Weights of a small GPT-style language model, trained from scratch on English Wikipedia: 26 layers.
MLP neurons of a small language model. Each row is named by its layer, matrix (up: input weights) and neuron, and shows model dimensions 80-271. Each number is 128 + 32 x the weight over its row's rms, rounded and kept within 0 to 255. Numbers have three digits each.
Before each neuron's rows, "fires on" lists the tokens most often at its 100 highest values on Wikipedia text that the model never trained on; "fires after" lists the tokens most often just before its 100 highest values on Wikipedia text that the model never trained on.

fires on: "p", "pp", "ow", "amp", " help", "ic"
fires after: " Ch", " Ho", " h", " su", " to", " w"
L11.up544:155175127154132173090119082135138142138115081107117086096121110084122167155137147098161161083149140109103166092136107158184116087115148147206180151147160165146120114185136166158088123095154190155109121128137143178183104106069095154147134129095109142124152150133119143136071119081148071154078078159164151158145147124138114118098148134145081073158160141122162106103156141143144121104089105098152162113162135124146151173138124126121122097044095093123117187126121096105171122096114110132159152142150084133130123168120083117079188169134119070183157156102148193049128117161131163143

fires on: "er", "ular", "ate", "re"
fires after: "s", "i", "op", "ti", " S", "im"
L11.up1214:181179106112166107135050131144123101160138130123161135138130135163122038107126114106157100181138107037130115102092183164167127158132137135150176115117114169159074127059074101085112162119124134123105088146103149137146121147111189135176054156159139110149151163106051127104126133123156142116133104118144157111137116130179076132080114147152120133156119198072120144164106109118146177110089066100114173119148089064107076152171146145081145125155133126156105142151128124184084156177053105090168123137172131056205124169090074132130143126118137155120097084105094204088143107091185163147

fires on: "en", "é", "ated", "É", "ate", "ant"
fires after: " ", "ip", " G", "ul", "ci"
L11.up505:135140103151097137162156192078129130183097129154109097174101175069164083119141104096129066137167123110064133115111137183134133115120155090148197106134065153130068088050122134130148169160111089110120109134117127154122116113098155131111170131135146122142164148078100110106137143148076127105143053023121113173088116113131113108129084103194199121141129143152157133156093172117136125114114045109129132093130127138112108086170135165122219143148200081131147105108159103159107146159099096059175155116123125180169097112147138109137152132097210046133108134167123155117163178139138158142

fires on: "app", "te", "p", "re", "s", "gi"
fires after: " ", "s", " Cor", " in", " dis", "p"
L18.up391:139128145163112144169146117125092077192165130123182162140127147093109094081088091121083112161090136176102125141103073105181109142081156093129120158088107147094120198121128156186097133061097152157101097136107123205149104161128119132141118083108070142124120101094099087102093089074133188120118163127129139119053091122171119104178107106158099178086124124130151108160089147208147182122149087115129132128138104086167105161083130084158167093143104117147158118129124158116130117098124047108122089123117136105156167137169063110147148142113150024155119092134153130127067152103125131140

fires on: "s", "w", "ver", "ve", " of", "ally"
fires after: " Lo", "lo", "tro", " Do", "i"
L11.up1182:151118158125058128149118114147160125125132131132143132182099098131140058096102178082139130102174186082118161159134150126189142173139150126140146066124130070133128143114091145200103151063104160128148086133106128134106095133108233142080088137170134088139146144107047118114110090113148096119145172168127156156117147081137069127111152139154173110116151131086146118130063140103167129191101094157135195096075072148102072154147106092143099097087122114103071163142101105117122088143132081119098108133141117070171175095175165148149179098142100108149071099128068086119146073144160231133

fires on: " the", "hi", "k", "an", ":", "r"
fires after: " of", " on", "T", "k", " P", "s"
L18.up676:140101115103094107118124125109092125127121162144142104173067177126124077134063096128154089120148103120141134139080174104140126090095150115076155151206092167142137107106152144104109166107146144089161159125092165178110122104130097116097106116092112146176161099134126133099111169133138126068132132109124132139111122134105072132054114109066144126176118161110166160157140153147135147183087118184156074073108147147170133165098105091143175110061127099112093111118129144153095126139158114110116146166160130128213121125125091150101096187092183103146183115179171183115155170139090151189

fires on: " Sch", "er", "ch", "r", "y", "en"
fires after: " K", "w", "S", "s", "hi", "K"
L13.up870:150142098126111164129119109107089144118152112094210088164088137120120104161114098112152144141144146096148123135158138146145154176129094131117095078113126141170102136053136221068091141079171143124095152043091106171096099140127078131143096142133104173160158124124109138139106150128120131114134087115167116163079134075172153130070164106151119099160153140065148152137172174134147143130119137099108136125162153128145136188095119109192140125073131145116071104207145147119133126049125151102142144164118137174121104112132130122130197114190123115138109162119122172154204107082126151121

fires on: "s", "is", "e", "ur", "ach"
fires after: "s", "as"
L10.up501:134144142167181144146114136111155097128120102104152160178079142139111076147153154075103115119091110106104112150108153121178131100117154059144147136255115077177125090090141144181109129148181147094090062107116107184167108147048124126099163138122141120154104086147168142140127126148150122157148042142134117163105164078138112095091131135140137105128217151103214170160190154167159107178069141124168150120138127130080148109102135119147142094060123136154128187200085117108148133065155112137193145147159110127096123120176130112101137115138102160110136132157128150110099101098121145100

fires on: "er", "ur", " B", "our", "c"
fires after: "s", " F", " S", " Se"
L10.up243:149136110153137121121137164147146112178121144144122075171132105109149139143158154127110053119107186135049134076145131131156140146103137120138177134068083107113107085087080189167142116118154103101063088152129113169099128158081114093119088163142135144143170113092058113069100080117157144105135173132095101099136120058142100127127118177127143104194122174084166133156143161067062156140109089147110114147088124161159124157092155127146119137132117081119046156108137139146077115065148116146136179114149060126147156135189132122102136146149122145180150070083107130060191141073110156164

fires on: "y", "on", "it", "ing", "ed", "l"
fires after: " Bo", " T", "re", "all", "ant"
L10.up424:116105089087134127159139184157147173123090177096142089071119126144135110126169161141197105100106108101170121085109073110198124107113158114170163117132139146029118138060104136137119191163131123098192154158105079132141095147063123102079126170114089119092127125125110142132149149126112163105189088111142079079084125077171132128124062103127128114108137120079105150122080051143135125153126100110143158083175110109155131141138168086115113171085126146162124151190154149127152119141178125113108103104156068123117115104071129173146158126128174139193049095157192097070142140149129136115

fires on: "ic", "ist", "ide", "son", "J", "ence"
fires after: "d", " D", "ic", "D", "J", " N"
L10.up1111:127145100171136139139087088128152126169030101124089120135100157096102124114126134108153086133131130136137178140149129130132103122114180140169146158124114163092180146101110162141112117064129146146171131059121095167126154104120132150084174189132134091157137092072163096130143152155080160138194089140092136097112165035113076136100097078121146131075167121097136114110108134184091147109107063121112149046117116142169171123091146139129151142129190086198183117125093124215084062112143115073132115151107135142140082134158124118135196172087147136148143091174129119104144147143153163162

fires on: "s", "au", "z", "am", "ine", "ship"
fires after: "ba", " Ba", " d", "ga", "B"
L11.up1083:129160122117148157116115093129181154071063159107096120159142156111144098120199168108193129154115137145136068133074150118124091184105139116072119134113106038089091086100069136140148139092109113107123139128163071154169126109185153146077161162045061106157094109136159205174119137114096178165139126100147100116090150117114055098118145096141059125175148137186167114095112074178140143107036092203130187116142122138175160209125170109137073126128121094122125114173086195125089105118144154158116113130162081127121114132193095120057117093123130127095154144142114127144129146127156092141

fires on: "te", "app", "vi", "en", "ri", "p"
fires after: " ", " re", " p", "ad", " Ad"
L18.up672:164148097190199115157111122112150072168049169101089115138146170062165114106099068121161119164165116153174128109148125146186135228112117125125168146159140102118100123115148188161060145109115139099086118146112141117127130124067098169131140094089108121137116114113157161087128096045180175077138133109155157096125133120142040114118132117180110112109136167102144150201089127156133218124092064143114137085108120077122156109156152137147193141137161161197158153113077154116070086070124100146122105157118122133139165139137107118137104118158165077142081122084140155087093110189113123135

fires on: " not", " |", " It", "te", " Di", "ce"
fires after: " ", ".", " |", " G", ","
L21.up474:102176132107163138130135122098132019176119129158154141190123146121130080148072114090168104134156191111112097143160105110172114095084163117076135131139136177124098149140175151177105110112095092121124108101155144129143075154103184145099122135096102159104115168108178111135118127142165152101132073160160138125127061086132091087120097170130171130137164162084104204186135114122090137123099131162107132106204076158180143101065143150137155168154147180160106113124136161131154109080121063119101079131068126145140128076125070130112094185099108109230167146119201094078074111147134145125

fires on: "y", "er", "re", "ter", "c", "-"
fires after: "s", " S", " F", " f", " ", "\n"
L19.up703:147153099138108166163147121123116117122131122117180064192118141133089090108126075030160132127092168138119125107163168018107177175117158086103175023156139105132146146118132155159126168076111177093127118106119164133132138138114090108118120135149068174099092075130134148075141119112174157145153090084069138125174113156074109102093097112175125142125103184137159122158164116144166210119076086158115135106172139087147126098132155100115161142135160188108123165187133124118111125098151100131080142154134117119084184117183127132142126125190118104128079131119190096149148165123105132133

fires on: "le", "ler", "s", "us", "les", "er"
fires after: "hi", "th", "ing", "ach", "y", "ed"
L10.up794:101116132106098120089130168144208124101146137155130163147158122119167167116120116138179097102068182163108079122125255167111077153122121178144159108184110117164125104083089152132098166066157060165145107086100082186177142166119115124130148077101103162175171104092093143157156150162120114100183091132141135122129231078159120120139071118154098140106232113130136101095137110136109156170103133211115155114106123147180101094102106088135152122120163126103098138155156137125099100078135158086155145148184082169114089109120117131141119147093136108149133111115143125150152123102134120182

fires on: "ure", "e", "s", "z", "k", "ur"
fires after: "in", "od", "ut", "at", "w"
L10.up1122:137114110166104122095075142132172044128159116131127112188074115084112131153128098103089132131113124182158090117097157111109139143147109169141124134143122142131134123087159100081081081080137167129044075140116135162111103065122107092123125129109143144165163160098118190118151160188134185162122113123144101146083136131099086158127093113097105126116150131101081191191161106083115189170130139143146109092141157091123175113098125108156190101057114131175095127190083124102115117065162118169152135180133097056146086191181108119116140126159109087152145163116093123075090125116178168163

fires on: "re", " so", "e", "ra", "al", "go"
fires after: " ", " the", " a", " no"
L18.up1122:152092098155120159108107126142108111150145076143141087115132074109116107138160135079227124129058142163176113139100159152081099230149146129139113096127079147131155137133080183085112094154119131144147118160121112129144119165085156114177099185180070125148177064136095093106078103083113077137109171106186127091102121108154122176131118058173153112133144184139116086136087092137149182183116091105136128098225066054132150125079163107103135160135144179141144131142101147105100137093119142147119111137131146116175128109154164148102154126124149124134122140112155158129122147164122174115

fires on: "ce", "hi", "r", "i", " B", "g"
fires after: " f", "a", " F", "T", " P", " The"
L11.up435:160141134110101128136128150132161069142146164117160081112099123142106140152117159163153091130134234085117088018138106125178116135084153112121140137094117093146139120082123129221122120131157101064163066143116136161127136115178089141093173098085160119098170071096117102086108165091172103109122114114196143154130148177107084186073175162085180135171148117115111173138149092150093163199100146159141101110099099080131154173094153082173113084132107139131075127126136160159147109156055125129144135172180146110187162155089138143134100095118128121167143089133122118107120196147116176153

fires on: "n", ".", "ce", "ch", "va"
fires after: "ur", "s", " p", "ri", "n"
L18.up57:107167082164097106124136128086130136118109103101159099145156100082151133111109083132154115119162121115053130112133140172156128156096116139109172114122144131092071209146159135093100127064138155125061133103138156199154154142118089143181049180080129124145118164118152108106070177070118137131106132135130162122090146065086147147141126106140084099121122134137160129127123107069100171076041143127161124136140117084170165164161164152172170106120127118169106143121127152189184079127118134108122150175115141128140115182175109162100131127175132120152162095105113101181098149134092052174

fires on: "ra", " Ra", "s", "e", " in"
fires after: " ", " (", "-", " was"
L18.up992:150152075141105131125100109132174062119093055111170099147125154105175127105162138097157161147189159115108132122075104125134208153091098161167086128188057087083115146117147133189108119109124161110086122171076158178053125154144161083073127174092123117094119132113119123075087119165109091183119127121193158135121128099131126147099118106114102097178153175138165122128081128130116183061086084076175174122128164149103154143058191142131097081137132144184105157144097118176142048120155165081129111091119118127131177163181142102107139134135149081087103115114130148107106150145166105131

fires on: "ce", "en", "c", "s", "ative", "ch"
fires after: "n", "e", " N", "s", "hi", "r"
L13.up959:106132116107118136144098138141074133126177077099075110141128065118099174079109132123149105142170174163124086090149173178115122187162107133107163114106119152119098190130152137089118151085160130118136081104082126172143088207137118109104144147112152123149179099094108123008068129070102149136116107128146132172110112092145120126123114130133147142177114113114144102125159117160132123140130122123119170113146119173102135114155094120121174110096097165123072170162155170163154066121153129078154170109091129129239106079142097155093145111170123121199131118133135150108143132139113147152

fires on: "F", " F", "st", "f", " comp"
fires after: "\n", " re", " Re", " (", "==", "."
L11.up156:135155127138158134115187140130133128152085111114147066096090167081194134090178112096111082111140108102142142123149112146149101079147162152130131144152179149105110129114101056196132142108152133085178075161109145112124115102105160126118043146090100106157108089115100110092119139158135181112150057144155118124114160123156105116117090136206132100132196196121153166177100068113156149123098146117134112108145092150178117139072175139098113161154091093131106136123083126109119143130108063174149112140104145107145120149114139138135163122142189115165090098168093140041132132142108136126

fires on: "ist", "ence", "s", "es", "ance", "ce"
fires after: "ci", "min", "udi", "ur", "tic"
L11.up1253:094136073106169090073151126090180125154119150028194146119137089146157126116140054152138087253152119151071134098083132122162086093123147170091138049107084147133152099118112142145131131136116125092070115130155115132159122153187147149154152149125098134115184113142085137135133163166125159075127102061140111124067122132144164137129188158181124120118135132133124135133083126099107144173134111108127153115163107125168160214147146181152138117121143199156123125149112117197146131149091117167133133118163129111105161151120100128140130164078193121153176091153081124134129109193142096090

fires on: "v", "ed", "ist", "ent", "c", "d"
fires after: "min", "li", "er", " sp", "ur"
L11.up127:133151066124149124129113093124175153185127177084115170076069137069133085111166139108089058115169204200122135136154122105156114100084157133187156152124108117119145146083171135159164167105131127116105093127161107127148146096111155121109079113096140156131164153124083087112133132160126159103131060125152114154079105062194101166191158050180110076085082112082109071158098171093108147157061118162125190143160069087111130136172167050083118116123160133152153174135147146166122125127132108106114125110159105125101086080118096137147128174141222079093139132144092153127158182162108112110

fires on: "Y", "J", "hi", "hy", "y", " provide"
fires after: "\n", " \"", "T", " (", "-", "."
L11.up1172:160109122099077164100180136127074111126110101085145109141133184124123102112094107164151093125144100094177119094118134131131097031161106101151162133141099141149127108117111151141083160117135131100181131138133105171137093116060111123090166130095121106170151074115095142161135160108174175133098176077118107133141147155104132115055124109169132102221121209088152129107147124125106146150058092108202122115131126130114125151154099107103114070105084108137101144154127155129109097115134141139199172141151083095121141136110165090125181187091201131180094167113100094144176151171132207120

fires on: "s", "n", "g", "on", "tri", "ch"
fires after: "s", " An", "us", " an", "n", "ur"
L18.up1088:136129110193116097098139137137125114139131184135110122142112100101133112115159121126164083174107155169127121096170128085120144131085102144186153137119130138101085164148118119160098146138100066115125061157194109210167128127147145090120104148132150115127165126099160171166167178085122152146121044136144136115162153082123130109126090118189099117103185200100095144111130035136069130088103131173103114114141117132181145128189149104138152141118136203157079136123163213111100089133119101056156172133109058118135111164198088146149116132161178139171125084120205140151104138081096068202

fires on: "it", "vol", "out", "om", "od", "ug"
fires after: " in", " through", " Port", "con", "ra", "lo"
L11.up53:135146117108170109150123083128128137055103166063160142077146169143185115128185138179158117150094153134135194145161112134143103096145152136062116175100178086082137170133187120173146178133065110160121078108071117150191105165104216112097130122133118085159174121125085172096071173113165135207149106110116132077092152135082132157176112133089117140146129120128141155082100150147122110153089133118079148113152093179122123144122138100118080087127135124109050149111119163054119098149167162122144161120207067145121123100114170134138122096137117062106126155139159141081147088137131169135

fires on: "d", "y", "te", "'", "mon"
fires after: "le", "la", "lo", "or", " de", "n"
L13.up1045:153119124074140076142122110112135054130161132147123131138116124125186079137158134112140121118094109089141119141173144135171100120179096131174105169183111125098097169067136118185130079118137106162105108103107154185120055137097238114099083142079069086161148107096133143141150132071156152126141129190114185092124178086168124165078087144149127106106211133066137087168109140188154136114124123127127156078103099142109124167111139075164123082138163063133170126192039130114104055125145127106126159106118097124146128136070132110137146154130139077176083077183156086159105100155153178068

fires on: "y", "w", "s", "le", "th"
fires after: "s", " S", "e", "S", "is"
L10.up326:133163113145151139128133097173120101148098117141099108177159138094087155128123125109127093098163128169108179113116142145144127155133173145191156151121101149152165120041150180154133143122181134092142094047151119177127112164099097178137113203130105126142141078088129143138095160116141140102143105107101137160113076104159147099130085102164164125122123183138159140170131201115099151162076096096120160067075100163136146115134130090159131137119165148129100132146143128168087119063091105145132229122138126096180146075170168126090194202139085135137127082150140103115195125121173178128

fires on: "y", "s", "ry", "ies", "ly", "ity"
fires after: "or", "er", "et", "t", "ent", "ic"
L13.up666:080141069132119206150164093092131118191129153116149203137130133168144118074187127152112142182098108101115149098113111089140114139146133114142144130125138126040159138113165120155131113103115159078084045145139116165098108089146160166058137127070065109136169108138142162125139115182107206123153105093112134107120094068112139088094114104135105083136143130148165161123183093082142093113101110141146104123130117074134116190106105165125169113127153137116106180147060123168123085088181095070178079128100152082096186152116144173134132160087149076123044084136170100151113125144150125123

fires on: "en", "di", "re", "mmer", "it", "udi"
fires after: " ", " in", " co", " In", " di", " a"
L10.up535:094191151154151137134148151140129121146089164097159144108086193138182107117170118117135126217134112149111126118162131180188109145143141149189128146144129077116126076111108105173101115096109150158130070168120168137109129085041104093097162132123121087139119114096100101187106125080134163170164078125140149118101093142193141126033131155104118140154158216058107119147061210188140150069125093077114113083178135170084141197116200187141126119151120145181091098117105135122115092149129121141117151162084126160111159082175123119086113165176121097163061090157150171092155115127121168115

fires on: "y", "ist", "ment", "my", "ity"
fires after: "t", "ade", "e", "et", " part", "ce"
L13.up334:150156110136182106178099121168102120089079126120147092123097164142205136057135110092089115116187122125132131187115098088098145094128156089149106095109143140074104158140152112154134194103154154115111143127109122127120145096165115125062098113106103155124148149078166200108122136112090186111177110107143141133113124148070124088092111092116152110141157118117131208137158064184096153121074134142182187154124130122129112183031138151196144096147098145127108153094135155157109105165123079089179149159160106115120177139127065154100156155109151160107109106155127060140060146158209175099

fires on: "u", "s", "ed", "ing", "st", "se"
fires after: "s", " Lo", "'", "tor", "on", "duc"
L13.up1183:116124144164175114139139089124138121126164093051157185185111153109097073070148059106123052090105128148092160158116137152172140164158124126097150169139090095139141137092150173162081130074144146130151106141133125180149070106095120109150148133100100094196149145106099135151148151134137195118099159105144122095124117145147098062137101126160087126075201106151091117121089139156151164155122109105124176074143146136071156137144147089086160096115168124148127138179121174135066078083098159121137186138118079152165143087126187122082119074094117097179166132129106153159102142106131155141

fires on: "G", "N", "F", "g"
fires after: " \"", " (", "-", "\n", "B"
L11.up699:129113135123110177088178154135135111141113146143188121087076140098135099118109133126151118128107106134088142080134118079131118072134145117191148135146086140140109158113171131181072118114140067116213053165145128179183135081110177152132152112069132075111120129122140115062140081157153169155121071120174149144160120154116063176083132108240146127182175131143148131147125104151106111136085056132134146106135107148131146158092105100071125088070128081146104145136163113145137130091094097157177094095177122124223156147098133102082179122106135107155089105179103130115180119124145141144

fires on: "st", "c", "t", "it", "n"
fires after: " in", " In", " ", " at"
L10.up1024:135134151183134122156115169138106068115157148114130102091093150091136130122125108179113105145174144178046101119176116129141188141143139159143118161164095179108154139106086150196104147124097154121104100166139142198121163094034091091130139123132163134144126155084092132082139116154149144127185141145112156103153132176138145135201079101109191123174154106111153120168061128134153163124107124086134128127160069123125096195099177115117142167136159137163065130135128113098094101142093103125102138098122094179106067104163106164112156128129094137180105092137151126146157077111099099161

fires on: "e", "gi", " ", " E"
fires after: " ", " |", "-", "."
L19.up1083:125131100131157146133160118144153110146115105118172065159089152096097035119127161130097076174162178119123125144103158135189144165097152111108088111155156149167113134170156123143116146085113101119128131099104138141116139105138097055118106166116148140105124119117183151128160115091138109125159121092202148112124084046159141093122083122175152073143118140025221167172139157084112180116151132113136145082147173164135132102085158177113167130100084140201146139146098121133145086139071126184207111139101135145132145116169124130139126107086139128142088135163150151104165149134126142159

fires on: "im", "ie", "o", "ec", "ge"
fires after: " ", "di", " Mar", "ar", " Ch", "aff"
L11.up996:122119104180110160087116123080145107061133183128127126139119133114151092108159122180164126171121123119067057112120152132173152114098156147190136106109145112092133181157119161179085081157087112138170134179083172121113121122124161117151130121132160090159110150091112139150068160095136113100187141122062086126156139174088050132120131087155096132120177176092131150158118118144098180124141080136153113061127047101084119144128196153101120109126129101173081080146065176102104112132123110102144114139098152136174123058108139116148181094155171116108102103152091135105178116165100135159

fires on: "y", "te", "ve", "k", " of", "us"
fires after: "lo", " Lo", "la", "hi", "re"
L11.up207:101119170127090111143096097077138072093151163083153145141147183130107099095147160106140093122133114117115152131165102176183195183071065133145186134139107054096097139141134158162118104108123076129138070082124139156119039130123152162145111086128159086137106142124073180098142140156102122102110106071093109095179136156136138078120088140131084126140224127149124159147054091153107126105124157160120180117102076180066132102145151114137079137127106149108089151163155125089096109108152125174109149092109137121142158110114113086105155099116167065158137119132118133136131130141116189104

fires on: "out", "it", "vol", "ad", "ve", "pe"
fires after: " in", "s", " through", "lo", "en", "es"
L13.up1043:176211187158156140146116073146178078120134184090121136086115186076147088113130066095135127098095123161138142163158144162141143189070131078136116137160116145100146138113074191173110151121092124156105051050122120176178125147061124100140126125123090127193144126089107165111115137127190110135175112136095138103107216158118133120064143117118110140097179150139121181133134112164156159115118177121121170130134142121095066146198198118164158075069141111112118188106155147069086096135121106118174164101132099127101078099170122087122122147136122107108131101164148179143138170095111131140

fires on: "s", "ive", "me", "les", "le", "na"
fires after: "act", "it", "y", "our", "mp", " co"
L10.up950:080129102123198060120175109067155143078113127080162129105146189145170147100088126144141137151155155147123071113105110150157137083181110154173151139119084123051178117108100144123169198066153036077072087138122093150153197133139182112195096089092147118153185149098114186142164124180132102122102056126098113110104149185132146077090085158137153082161152135133099089095072094107113139169123148123144123142107153177183128172154137118068131137124154117153108117121123118128130120133132121095081157152120064132068119088073060107094105171125111115109134113144147130113102127130156110183

fires on: "y", "e", "ic", "ing", "l", "ring"
fires after: "re", " Bo", "if", " bo", "co"
L13.up93:137163113093119118152122116099142137131090135116129133115132111151116131104138156050167121103139147138135067105084145113185100113097174055187199163099106102109182129093137113101137073165155155144131152124134140147145153124056128118125142094106073148108157096112107151085141153123146111126167074153136161132162196156084072102080163146127126114163154131041145097105086121118170186117168067091104163165127089110083156148173187157094115159118127126155141126196130089168177119129132106117154135136156109149116161133099130124132156130124139136159160088125125153073126124106128117117

fires on: "im", "il", "ve", "e", "s", "ig"
fires after: " ", " M", " in", "s", " or"
L18.up733:128146085157112149089155050068137090120069166110149131146098150115114094142164074085164120187115149136092063161107080150098146178080127094168125133126112137091163105154158154224177136183089100087152093128127133128203149121167093102099136115194092165119111057131055089119118141102111077115115139108154194167116176145153157124116106132138113128140116112119132135147143155150071184086114089176110132131108116130179122145085234111150106127138101164151121108112079099124096179147086060108130163132128119098114125131165066119114168162176182129194120035151152132157099147149126107143

fires on: "equ", "ic", "er", "0", "o", "co"
fires after: "s", "S", "x", " S", ",", "west"
L10.up156:104136137120151150201089129174142123118100124065160074160118142136205160107139126125111150078129093170147149058101170117198151062079130120120168107129106106075149112116140129137136124147141171150095076104170146192118117167072102125109124148118172148138159119115067158184166155141148125150178121135103116086108159163113114129032111178169135097165156136101135134126167128116099149202099143141207094165164153054144168130117181063093154112081057107130079107133118154092146117140157121132183168126139070069127129155135100189084119125166124147134132075130109135064158123105086101185

fires on: "n", "ation", "al", "er", "ver"
fires after: "c", "g", "ize", "d", "ce", "i"
L10.up1190:112143091148139138139123118115127136129126115146166144120173145125114101143096214142160090128129166130137088157077181110123127113161153152105182138120135135099165090098116110101113142132088125135145118116075112140137165182133112111124101082134121133210112129134123145136107121149120069103189176075180123121087156139095061121122048112133108134094165105118105125098095184197105205167154092176125160137137119119108113128109122117091095155131158078147099096143132117154103117141141145103128136154131108147127122101159202189139136115172124068176125117060108131082131173181112123225

fires on: "es", "t", "ult", "re", "v", "ent"
fires after: "cc", "li", " sp", "lo", "s"
L10.up666:127151141107120158164132072141120159159131133082127158109151103057142129114068128129095066170192172133110116098134112154216104141127133094172131114120117085155106181083177086110161185070099047156103116073156121157172104160089113087154088124170098096114117124110077136079086122117072140135135133109157098099130154101163121110057126115188124135129125091142140100078102140154058158125119125140123158182139178125071108099138160140122206120113164119130151140132166143175118124079087142091092126107112120140059146082155139128124090182130126079095105116133178128114160156149058103095

fires on: "o", "al", "ie", "ous", "a"
fires after: " ", " h", " f", "ro", " Ch", " F"
L19.up1086:093108131156054190162090065089088109126147166118173173119175138130143100115105085074185128133103105131101117136089174117147125138137146128121203114144111125082144164172148149160135122134127145135095093060152112096116079106144166099111133144105123084172077132110130119095101147098127108108116075086116173162103114151084034103153152108186142116097097144103088187120156127197148184122128103114145161124189121122102107190123150118120129140024146098167081152119089175088130152117070147045118128113177135109215116077159103130103129062182096081145105160122111134085158169161147197163

fires on: "er", " De", "an"
fires after: "s", " West", "S", " g", " S", "east"
L10.up279:143127100125132060168120113166098132131149139177161069122106104146167052101122103065107112153180106143122132153124172057144178121168207094123245069117055179089148090091149123105127148102106151096131082120151107140124160163142133129105159144151148138073155122104077122125120145173115138099148094105060119102167079132148143119137131142139197085168137160112149139140171160118123143137132104160094156073153066139148093099091124189108133120088187083128104115143114139189099090120094074181105194139174132097149142151175143147095174198138150154164104100116203124110183075115164140140

fires on: "c", "tro", "ad", " Sh", "li", "ni"
fires after: " de", " De", "s", ",", "o"
L13.up1048:148100138187052124185167066155149084160094125140081116174108164107121075094114088095097118067082159100135125112178122173140080154149104059146099078128140133110109140085110146164099146122109163124157117109124176146170093174114115155153115184136060077124134064091087207124144111133109109146119128159179130133142143080143097108119137129132106093158087115107183072073141117151156146118109110084115197165104092100112099139169176072128125145111146086134139167133131129197090120131147135147158120102120117157117111102149151074114143171152166130109153117152120139096150116119157086093

fires on: "il", "ular", "C", "y", "con", "van"
fires after: "er", "or", "c", "g", "r", "S"
L10.up740:091113135076151107160190106124114151126109167129192163134114138123175115115129123102101160181117098140165165152145100181185175142100161160168182126158123144117083072085021160120126159107147126106142159121085116135168152115138132142114085178123078120164166104124116090155137222159114113112140143131114084152098134163116150100097056095147098074134102115096188196124132185127105147079145127111128253095136065118100075127150121123105102138136083103155088117167126146147117136094178125120174212119087108143115181121155127147149202109132171079116129124131130246104128123069064098145